MLP neurons of a small language model. Each row is named by its layer, matrix (gate and up: input weights) and neuron, and shows model dimensions 48-303. Each number is 500 + 50 x the weight over its row's rms, rounded and kept within 0 to 999. Numbers have three digits each. A neuron's up and down rows have the sign that makes its largest values positive.
After each neuron's rows, "fires in" lists the words (lower case) most often at its 100 highest values on Wikipedia text that the model never trained on. A number after a token or word is its count.

L3.gate5:474467465447549451473534555413481523458559533446483563466482491514529520497494492401462471419467417503446528491619553493467512530486500498528528562524462523495592440464521510495488464489407471487529553519449481515554398479421501582413472551458500505593407530479520564481509448430453513527512530611490492453562446531553549554572451516544478465459506556441415509437507565596407560468463538492472544499464403434436473520515538456549468610463478514491501415419526614520525574501444584504510538535576465500496520488458502463485501527442513452490525468483585472486549512444558606543595413479515473555550484545485486496511458512493496409520533593381487552434607534491503476506521558510398583573464446567569602550611429514571475484397434545553516534484537534525583469549535551
L3.up5:380514557442484416527485482487503429467500464505484466501453435543456517413528347547606434538537382544536558516468571572443577489449428519529522437489438416543566362473550445514496525482418588561487466540503391428482599472501496479459490495476504529511530443446555471600480527456528528481522551522457475532466491587566434539436542549464462474500510538428560547501461482541531479426500479486509565499513487468514514459545538490525604498534546553480433522521530577524521421560503498592531449496451448442426528496519494550522427542484416473523467458466488522484554579465455522502585536459520431557362501528337455507560455599606459541542459566494573573521478446542465522539617459562446549560507556510540469559494552423444445450536521555575444541599493492540437503423550523
fires in: "of" 15, "with" 12, "without" 10, "including" 7, "as" 7

L6.gate598:475481445561546435411467561507524466498477462589399502538481479541501515491451487446569523510552472384498527483520397466427497412431467499432413539566570502489476498447531534580470564492485414437454426429501468538454522509484558557502498456520538509428482462477476400456469480475410515544548488437514492458503409515449589451509485514498474499421482558582489577597583500417535522520476537462549478527418525479488549485467530543479529499441563515447535455576561465497440449538582591454523586457477439497476544542611576463440478564424459436589594519456489503510507535511545538483622522558480501460522519527509532481494501471458577543463453490550484497449515526508545501517548519535472462484512462582442524542449493448472521523573597474478370510494547482479466537444626565
L6.up598:478450548583556448501426483564578525561482550575563545614552540452483435507423545525449491563471555497528568522484481521512424625440548497543473378562559373451548549538485510459486500478413537426463504426483504438446428551458509497484493429454441526492528506457531456538527543465476437606497555435548509550520574480548507513514612463510612494489546420472513496494524522425528433493524515501479553517459536585407491545373526480337425476460515506498437532484526510476431487453447489520482456359535519500458434484484534498468497545506498492484513563435401566602501420392487432528524503519501549453473515572420416530497587465498531499462409560525449484407466479510496511496482525515440522588470504468620426516536561496452537435507529545478569471524553423537441542531531500
fires in: "to" 89

L6.gate1419:517525473468623402511432526471495490434532503526423497588597450604500420486512627546495552559472519525437445513576478490487454521559491414453554518497475484540436498499468479547404451556464537490473394515437544529506609444488522441438564543485482539463505547442531552482563449482460555507494533478518568482493536522509472460572461505436510422417476485610568468449589465506491534421515498429431544428560447450567580435426490501573542513506531451514532545492432520460501517625543531531463500603548444452459523519560462591561539483572541487514515449542477574402554441490499465432519519484428461494509476581500547564486488450512577446473550483537536540490516510505500530507571477487442559513528480513518524375489517474403496534487522415521568515500447536548572444513559517
L6.up1419:423479545561456456447411521426477499482464522481500489551571552568536512490559609412533496456582528585396469441554528507461420473495474458423522498532502431463406444570467464534401530438455470421540506442452526489475521521360442505454512532554470560443582518438629502474474479514582535526449532541576516465535615537485588467493521455456568441421473469525520519439474471514441505563496486491576444529574577495473526543495488556524536531508463545485498481473466529433491584469535497491521586445546456511515417557500488444518566473482475461483569498522509522511463404563433487451515475478471519519565446552570545522560527552504483434471512501535442580488598493439547591502457397513527593442528474498507526615587477434575449366557449434459503531501492498510506439498518423
fires in: "its" 33, "s" 23, "had" 13, "gained" 5, "their" 5

L3.gate1095:540480437440492499456406544593600492446464554477470480419494504545499488498548513490511430442415514534480529496540571472572501595529547437533491534434464475451419475553505500523433562530477510571538524444446461511446445476450541559532513519587532518568490552513470473460433452587539484457427545539520535434419489554467497555573434448432471539475443490639585477437480558520475496503428535488484439480514418435502548481492507500499464485557456430446477447499494590498483508542574519468523418559528421540348530472539592510571473455527525569540537527460568428493562482470554528544486448495485590473461529424445542524511465429562548515499459458560516504494469509570548515456494529535479531456435508535583617482469457430444489467480441451490402528433454469498440555459508473
L3.up1095:495560470512527553525501468541559495513462546446564553542594481510462478577505507551593474563575538488378473518540401545554453528487447483408511500553438610410534484500524458482484442500433515513398596446585448559486343476495545419479554380418622564441502558450453535489519474380493459552509479460605550517415497505372530534582460520520562437500567483498477538505473456552517598588382484447488521442472496494464407448570471492446468518529450515490466425417439607489465528449501469488536546384500481525510470565495542541498488438512427387576501612419570587532566485543480491520455505528512460511503498573444476484519558503523449491613468499542522550535554531491440416527556439448507491535475525523516514449499440490466593616493446447551472487521453573624552582445456509
fires in: "more" 27, "other" 25, "two" 7, "three" 5

L6.gate1242:550420544499423452445519449383481500495454489597571448452517493555490551535479515503461536513499519515499543459446503470474527494455551499451469569491515591438530506416517488487415457511677442566487502467417521614489476548432626508497567505428479532524520514514457573499563525513453444457489527518488509457515442464499564484515529478392462464451487530517410499454481573502502542510533420477529591509508554479566431511463437470487513564527460538496570495418562548457491516535507581535535455479514471450510465417467449587454573434535560553497455461524516521545510451507506525469593564451568444506506369538486547378518560581469409473459522412463521456560480466494586471548518458526545411520485407360462488535423565528469419569529531530479527500472462467607506560571451508
L6.up1242:495472432421490505554544435545494510520512423468489494478471454482518493488496434604621445598558474497426524457399555503482435502458410374436499423597334469531522525506511579392467395564540464474497572587506458395528412455556552608447517460530464492544468580509500559556468478540533561447465489515513505440536442539455559520528495458471460470519450512515513557531539462545463414415539432459502492492428432515496425535533596507601522403494458468487453518551458495553557449506486518431463520453525542480492512470538546419535461413532511438481527481481577543562445494488596452493587522480519518534527540490531481477486412500489531532490450539578474591553438495408563566493560582481569479557476445439514476459591493436569533431471469441517572504512482428495489628455531539
fires in: "as" 40, "make" 7, "saying" 4, "provided" 4, "found" 4

L3.gate298:528598506522436545498518511552479583460557500538520505419502530524519459490556494419527493481489461488494453551490573642503497424458532573614471502519455408409454468411478480567541509581494455438508493534528497490462415548471436577465476552540423457569472533531435522490566596453531478451515469522514431468508520534559484531490549496411424505504508469517435540505466594537514518519455492525388473491536432504501470517520523589458434565523515518474470563564488483555647547576513445530473544487490424545381528457498600556545491510508560496447613573552502487413431480553552464504476503469520437415555525505478498557545530548538534531452487527538523506551538502493589525516442558537500487565538605534539539643427477436498557435585525504538399572420475517510541567550524574
L3.up298:517562612561506475553495464471541424422506507538437573447458481527566551531495572493474508581472479457503450524508467500531545556507423565548479522492503372510580489578539523510529491485504557479484437488490523515484514536386442552527435522531576562491417405526548486417564472540487489537527525496446461600507450542460439510566532555515459516602532562471479501515512463492461490471429557570632514485617556525685407495492501498518418544591387594428481540554443504519495531437547500529500518488414580477512520623542488438529536529408556609512467400533508551475479427475470492438505571450536438493512524518567504498438524415476497412570497490552527519422509405570490485518473542571509545468567563479387541512512499449491586452478484511467490524550508481549510526472414471
fires in: "first" 20, "third" 10, "one" 9, "second" 7, "only" 6, "last" 4

L6.gate1448:450436569488548406559519467487451461434502521394549556461484479511574437445545541456472448583489567558423477486523522506490635547523551524540559386458517523461576474471429440484580511579546492517521510497465544602475487577526422507511524531503464527489515413565470506516502540431514507514481500462425562501537568475521607513489466469544489512567537473606552452523503524539406442472500512561493478434510477511517548368501484452511539454488537477525542549586495526566446522464371560564486399515567527581389498527435521474548561528457469477453464555527545515437488507535474581528477518484529497491462495510485399435460576498511437516466513471511473502443549543552486481550442516526513551506504450567474448542539449489422601607562450450554497541500455528563524430376508529
L6.up1448:503572503559483479510550545431507497518562475501477557492582518500533442544514568470437435619540413421483462468460581452547565608480521524528520524552485519468456480423522497493486580521489475559534529495549496474610548598528470461455553417481481462466540495541533598471474394443518449546436377525570475434485562525483564481571527451479551438594470515591581516523564536402448390439524507455517449533524456415435517448568479389466563444546582493495603537542434371516444546473510463561461431443543511520497460525472486516515465558532560535502430479488488476466592494564537508481414489505516436549538530646517434431551526518512523458430555527590471544457569611474536520524434480492489498581501617503454480455506496559517537574503405560480450512460482469583446451445540501
fires in: "is" 38, "been" 14, "are" 9, "be" 5

L6.gate286:585512534428480523542573492418543502479486576536410442510508511440509515482520448473567567526392546502468495508436511524466465539477562498462500587473514472483520529448528445519515585562573441480482475537424533470403559488479461511487507517486517420391526530550499473513548583568436521490456532429540543412464509622501595476653510534574508473446446510533489494462445526499496491505500540522510484458516511540477454554497524444517528449529487471351455553582462488511615466489463583591510523506528472581429466507454442437483503423492471515522516389527480615562470551442543488496520543463559505492525503541484450472463541425505447487503549522543555536435531538462458501490608492481443596544504397456552503474440438420516554536536507466508492528484469457478494472501519488
L6.up286:505465516488563576496424520533457496415569489492445445577501435505518554537486507432475503402567478606499610558423461491543510476585540578456488462516592446445438487507497556492469468614533521463523537609499462464442591472595521445478556493468425443469542574557553491471452484597490503475490535563473521508549467482513534620537434510475469543527434470601594493475519462503534556502489539501440430581566602531520481441429501486526600432469400603449495603472457534521413439512508515570511587646481503559528589411507451458484523470576515554485455463512502409529561468430551484532579529491506542508482524517556515522400508552560553506495503459323455486570456551489514471426568552386568530484555496476525421548459492436463514554535513509457602459548487492536469517466542628
fires in: "can" 22, "to" 17, "be" 13, "template" 4, "lipp" 4

L3.gate548:437419535470570571446514457456475493480450507547484515438534537486394561471498502555551513474478500508551411517447379430510449425377567476543425403390421508446468431459462491523513579463422512538483476414473547426510509487493484539468538521475416477545486439455581492465544467436497494461458555419494483535483433579443573449469471471479483507428518559401467510489487464620468453502522456525454499470503449417449498447564473543625536561523521464482476451548484553492503526468502398514565523530513518537496487527518426564463481408474520510516492511529477516481449371488512441442505539512480467463504538509534578460513498461513475537490508424436496488439508456505513481408422501515532474387492502466525500479467418422476506535681507552484481583488498382606487498595475561
L3.up548:548465586461511529484404516488521383561454459444468536456504517514532533424493526583485558526457557497520488629477436483544477371447496543493442432477440403492597444503508526546458482422415491360451538493493478489414520444517564471500547565492504490470498466539447438546482459425463511534516492560489451448506525453527594515494606523498519478456448554441470520503562433558539457501464437372482534498466482524497414574476571398481459524533520538441476519463531619453542533421490501478493523494486493404478581500423379469566470535375557438469565423519587516419521491511497543562498589441476563506440514488442417518591534573434483503487501482421457457404457565487453512522580560544468563405560516432502491537470483493456498451489572449545464529464458469478479468536490559
fires in: "as" 47, "award" 5

L6.gate417:563580493502472410480449536476520478489481456477417495559557388516538511415470535467508620539479570489485515419539570571539443592493487536521518581551492558490522544551454424455520417437499492549523490457468524408452439499515492515466488426543550545537523520521568614552519520483459589563479425499473543521512578512432421546551430517539495438560461504521433475444517515472489494489453492480488524451464517530430461540573518578535467523500549445449399441563513504467477601445491417519456491519409506446468460566616581503487450529525492562445488471391508552414437480551574421475421541453518595493420459568475521504481465650422536539504541537485413551477477618535490541458586487469496514551553400542530520466477485537449432488473540497593539512548413521555562484509519546
L6.up417:501410488531458503441439535460469520425540492473474541512487549469402499498480502475434483495514472437416551608478576559505574534483478467491479436556452494596502422524462542512478429516530502485513552442533534507474526472531546605516500496521473496480558411459544488601492420428537533610488527562512474497463446522563463544536602552523457507487546471468536454491486582535476482477435489477432552477527480536458562570362476525488504630454545436481428522426478488520491455560526449465504532524521500478471500529507489506422552577553446602463468532521551544571576460479520544552444564465547645529509459480452523454562465518572536544484571540420549493449488479476484494538474466562439513528515541445420441442510521518584375457463405525521413510508529525532496413488487514
fires in: "has" 26, "had" 22, "have" 13

L6.gate1040:486470531516372396564461511480538427423431424516462517551486507522606446510589437494487464552413403523534446501475443529454556390422506532427453550575523424517530475613524453447443514522554554497473520455523497448500471517487477433585585528448548476498556557464525497479597533503448544443524526389490554497502478461488515507482584464546436547474448513550454494440442488469452486517476489523422513584477486580462583607442500515511489505463355460455394444498492513608533455553528447522354508528436426451427485493534475470545510454627494477433535460487484492481521545522484488476495506540541506474456478454486574576509380530511489550448535553509524520602500589556540568499431526422516501481392441527541475489546416414504464563491517435555434502580482444558368461458386466
L6.up1040:540498561423448410489566534595475506499498506493451475424486474504582504496553446531443629523494514532498564448440519550438535436540438453436581538484518475473528510618509581473466457568487510587553458513497567421563526540556478540526423493500414511504579506545516530529448551488466544538552409570417442503471488526545567472473489531488450464579451547424531423402499508489432464494445432500475453504426541601428522483495490470596537501422482448536603497447446440586537440537488514521466569511554597541486496531474462541474555458478488573603456402548528507613480516549547411522500521520551570522543481482471459456568485470574397615451543512522574412483522517549590529524524509460496554535551467496506439456595512442573531438424511482496466504506498506441536493391443465
fires in: "did" 22, "could" 15, "would" 11, "must" 9, "may" 9, "should" 6

L3.gate1399:492427485526434517546517524482558397488480593561510576632520519538362479456531547514519505463520511479457411531444582552429449603646454444518503425430434507539567458433511511431523493452581453503489487483523485556510536510479501476465579489503385528519549572458481529469509502489454419482559565546470446589488432532394455614517458515491473569516558473561546468383543530515478463447460495573499470479525504574459576474496516412540414556553524480569476517489473513502461489488542557555487495468533439524546594521542520493503512601468533567444495472583566555497546462432609336485528496482513476522433529620518530461521354495428497569494449484513454447469500553468522497606507437497567514549434459502560501465546595484534570533501539537515464495565446501513536452453515491
L3.up1399:456486516486523447598505483444547471483548428574498577462486495487528501515520553502530510423504507481517413475543419624491388454573467452463550499480501519435537531471460480517455515463517601519476464534403442510354475559516466450431612528536377520541520544510521497466393477439539456476481580555462483487430472435474426552501408516501426435443401459454517430363481601551497479455525635546543575553489524499488485453492591387510478425492518460532469469415471498464456471487527511453509568483456460499477540555473529457448498487451485559532598499443508516509490435456541532502551576474511417534496510600536442385496586490471511420401471502541471537564440453544531551485539481565448422541497471542447543541538510447419484481477500502442416500604436535524545507496523598
fires in: "of" 19, "from" 9, "s" 9, "to" 7, "some" 6, "that" 6

L3.gate438:486566453572543497408502517476441522578557525450551504471489598576480430510451506516551433622470468453443497479515367539537521553714504466535470575384480512470587467546538582405467464503487673519450430449455510494437531525452472523482507507514574489570378572461531504507421447451496467546450569508486434510440550484454557520519512574466475513503413481412538448476484416465511588461459438501520537358588465446549445505483426497524639530434474468489485528538523497587426507517503369497616441435535394521507546447463504479581460482463515542553438449560552519456416513628514460443570565510522522487413541515564472528487440463467428466474510423486470501369464497504511503453532555546439502484513509500540506525527552516482455405407468480482537484526487517491487528489489501
L3.up438:534465596490477551402424554532484513508513509460592572483563511529490455511427600543481470570575466541497467546416503545526544530614428523541536588542461440452446467586509530446480469421586431542593503421499498513395496598523449473526524499491466504389468444456398408437535433462552496457525507516544532488542522458470523549524461534500451499441488441534571402506528443433576492522499473484581499462567445601458484449518490510594492546434430410461541557551612492504474485511492510528548461451550570495480525508478384476507482427428544532470496477529417480525425485527482562551484618571550450417595568540546508539442493537498474472541477502564473525482494506511541590506477576550503536507467497573477565506616556488501467499440406478480528572562556446560496453446594541
fires in: "for" 32, "with" 15, "in" 14